{"d_model": 448, "d_mlp": 1216, "activation": "swiglu", "norm_eps": 1e-05, "bias": "none", "parallel_block": false, "init_std_qkv": 0.0511, "init_std_o": 0.0511, "optimizer": "muon_variant", "lr": 0.00709, "lr_mult_o": 3.0, "grad_clip": 1.0, "train_tokens": 497200000, "steps": 5080}
MLP neurons of a small language model. Each row is named by its layer, matrix (gate and up: input weights; down: output weights) and neuron, and shows model dimensions 96-191. Each number is 500 + 25 x the weight over its row's rms, rounded and kept within 0 to 999. Numbers have three digits each. A neuron's up and down rows have the sign that makes its largest values positive.
After each neuron's rows, "raises" lists the tokens whose logits its output raises most directly, leaving later layers aside.

L7.gate305:464501543503509478520472550517496507503531507481468524548512510468454549503532511479538521462463518516469469488548524490490535501517547492471492512486539488491496503503438503518509535453491507518475471502485532490501513521483521480484511521491489477506528500520485537510539518510475491460
L7.up305:465468538538437492505508512461508485499517546513537517514469500498482511521493515517497482500459490489475492501539481524517469542477518521472472501493497511495471498495491572488515515496511466526502541506491516532506522510505499495472509503465513509507513532553492524481511509534501503487
L7.down305:470484515464513481516487539442509491566505502502482548504513494513475506524508504453486505511468542516497473483502494531531541506534568480475499506534514494474519549490493488507453530483514489483535448446505500499469509539462501472474469519518497494502504457504507507534508501471456532513
raises: " are", " were", "uit", " have", " include"

L14.gate1004:495520516499547499485519493514554446497533484517475514482528467507516514497537525520473490509453502542561488503501501488458484507501486529493491469492481534519471487501461523492522514493515511496491465494523538463479503532520494516476521528493420520481491509465516478525491516514539517475
L14.up1004:545516537504514531485489488459536490472542482502508522531510517485502455514485465518469438524505510571482501440489491495487471466524467513475494506483490510493493487541469480501502510487466487510493505479503486515455491562478485526504535516494467481500483507482516475539543510494521467444
L14.down1004:519512495549514618533510515500493514492491513484486505488523469481543497478481520462464519507491519508502512502503497528478507528489473485510487509495512490508488479501509510492476518463497436489467504468484496503512526501469510482528474510525523499502468472473471474527511450499496485487
raises: ")", " )", " or", " and", "is"

L7.gate616:475538489505494434429449479498540510545518509491459503495466488497520514483511522526449481550499503505519514497476540509531505500548512534492464503514504506505517535443495533483503513500534502518510498512472505487516467503479532433478479521494448482477522504534508489480487498473500511484
L7.up616:489476507492514478512471508480488487531504474547492504522507536516512479514534528484439500526511499482553539485502527468492470467505455490459540506532489480502480534492516508473499501540539531499487513525464465470518463484502532497511495544494531517470520538556532524485497504489502496475
L7.down616:468460518540489487472529475513484485503487481511510488494492510500568503488531499533480508485481514535489503518469491507503486495526491484484493476495483527509514525473465470463514439497505495488516434502506507510486496495537477446508498519490506519508488534515506476488516535485522488482
raises: " him", " himself", " them", " his", " her"

L12.gate1141:488517494563510519503484488530505487518511507464487491491549466466513481516485464503464522525516495513503528527513481514509458506483487504505484442505467466528504452485477533542501502470515489483498521494505459494495529502522527503484493530483521508488473512518521489513503471505519497509
L12.up1141:488499524551490502495478563509480465465475521478512533492530521457497468509478504504499473527488510457485477501511511492507508496498500496449462477477466459502518494504486529495504542493499457481521475496464509485519482479484539476505482546482546520520506579492490518506531523490472533496
L12.down1141:484458507508497519517499552444500486500528498466559546441510465485545542513508508496518538507448516508551499486518501509502471497480573531502469473487488503478507509489508504518506506498516512535514503502470448535521503496516484506504503471474509471488479487510550501488508512483531475469
raises: "izing", "ising", "y", "ily", "ises"

L10.gate161:481512502452528486474540502510527510512517493492511512480525503473532509503506488501494471511511484469440547509488505457495542518547478508485527478476493539469438525509510470501508534475511510510526512483477495481455514580503501495476511512481531547444485510534491522498488482494513484480
L10.up161:497530492490534519506465495496522494502524493493513527483531478478536548515502474504506477505526517503443528500501509513507531497536435536461515538501527545495436488506439507541513511483462503509486511488471480489442518522509507555477511510449539497453500505502489500491492506456499471465
L10.down161:479509519539457516492555483505506486518492510492542487508486565514498481503520465528517488501493505483505498506468511516469459479497538542501504486512511530490481502466519486493512494482523504487470464535492503515532523486525515504498523527544488517530495531533456540482508479488479505498
raises: ")", " )", "]", " today", " now"

L14.gate425:517483456520506517510504508525459559442471515542525477491532503493468480511545507527531486511511522492490511468529512492496492507465528496482511463504521492536474522517542499537448490494532511533512520500491493493522492506524513460489516499551490485478528496504501526463481481514501454579
L14.up425:562474489491542472474499470492504491480460526465512518523507490505490521491516474457477511485500474466482469510536485496488482485488534533517490536465486533508475513518498505523490517538517474517474516510491564581499482511480490481510497505561498428516529542497519549514483503514494497515
L14.down425:504524480455512484440490521485501524493499514475502521510450520520495480521505477513524533485455490425509481523480500514529494508456554491503507522500463477484477521483519514557506531497527472527467497508473535494551477485533496489460465472500494509558491483470533467484523509510526481533
raises: "old", "ets", "ement", "e", "etic"

L14.gate825:519477512516483508455550467462464470480470526510479503487493472496529494521473435521492500489529514473484499462498511547531441510488567464476520497493524528505471506431465437534510477475522559539504530472485490535490505492534506478499530501514519463517490494524545430500489525463538478493
L14.up825:490471531551527547482499485504491567495511523554514502515450537486561517537502511514465476479535493501505569506498549511494472493474503490553485515532515511507479470526508487507469570484517533495489536481538528468518477481472499458485513500513478488534501502516544501490533500538507456498
L14.down825:533503497548509532516504494479499519509498509505526480507483500475494485550482547517491543498490469491503482508457489441448502485531550472512491478489515501556495443485522453474495522483468469493498500486542516521472520508442476483494474510506522521516459513521500550539515521494554520498
raises: "ane", "ari", "ife", "II", "us"

L14.gate12:505492492496505539471503490477485514547514503484501515504511503540546538497532482508488501472530483537484486520518529442489563457501492509537514525486474537489495481504479515510538494541453534505481502516558490497464456515510537517488508486488502522483501544543512477500501500535519480501
L14.up12:518482497516474471471524476534500500544536509521500502515458535537546536523509479527502510452532482480493488520526531468476506466488508523491499527500504499467492489503504504478545488533464543540469536544515458482461493479503509486478508461494507512497538527520549496517500537495511485520
L14.down12:507492504525509441506515524513500479484502514489488503483534503498514482483507530520484474505484494505510480511490505535518485478514477480494500517524539496507487495501510542506493496466518480477515484480498516513550493504487485511505518527491534504544501439447486479481428478485503525503
raises: ",", " ,", " even", " interest", " upon"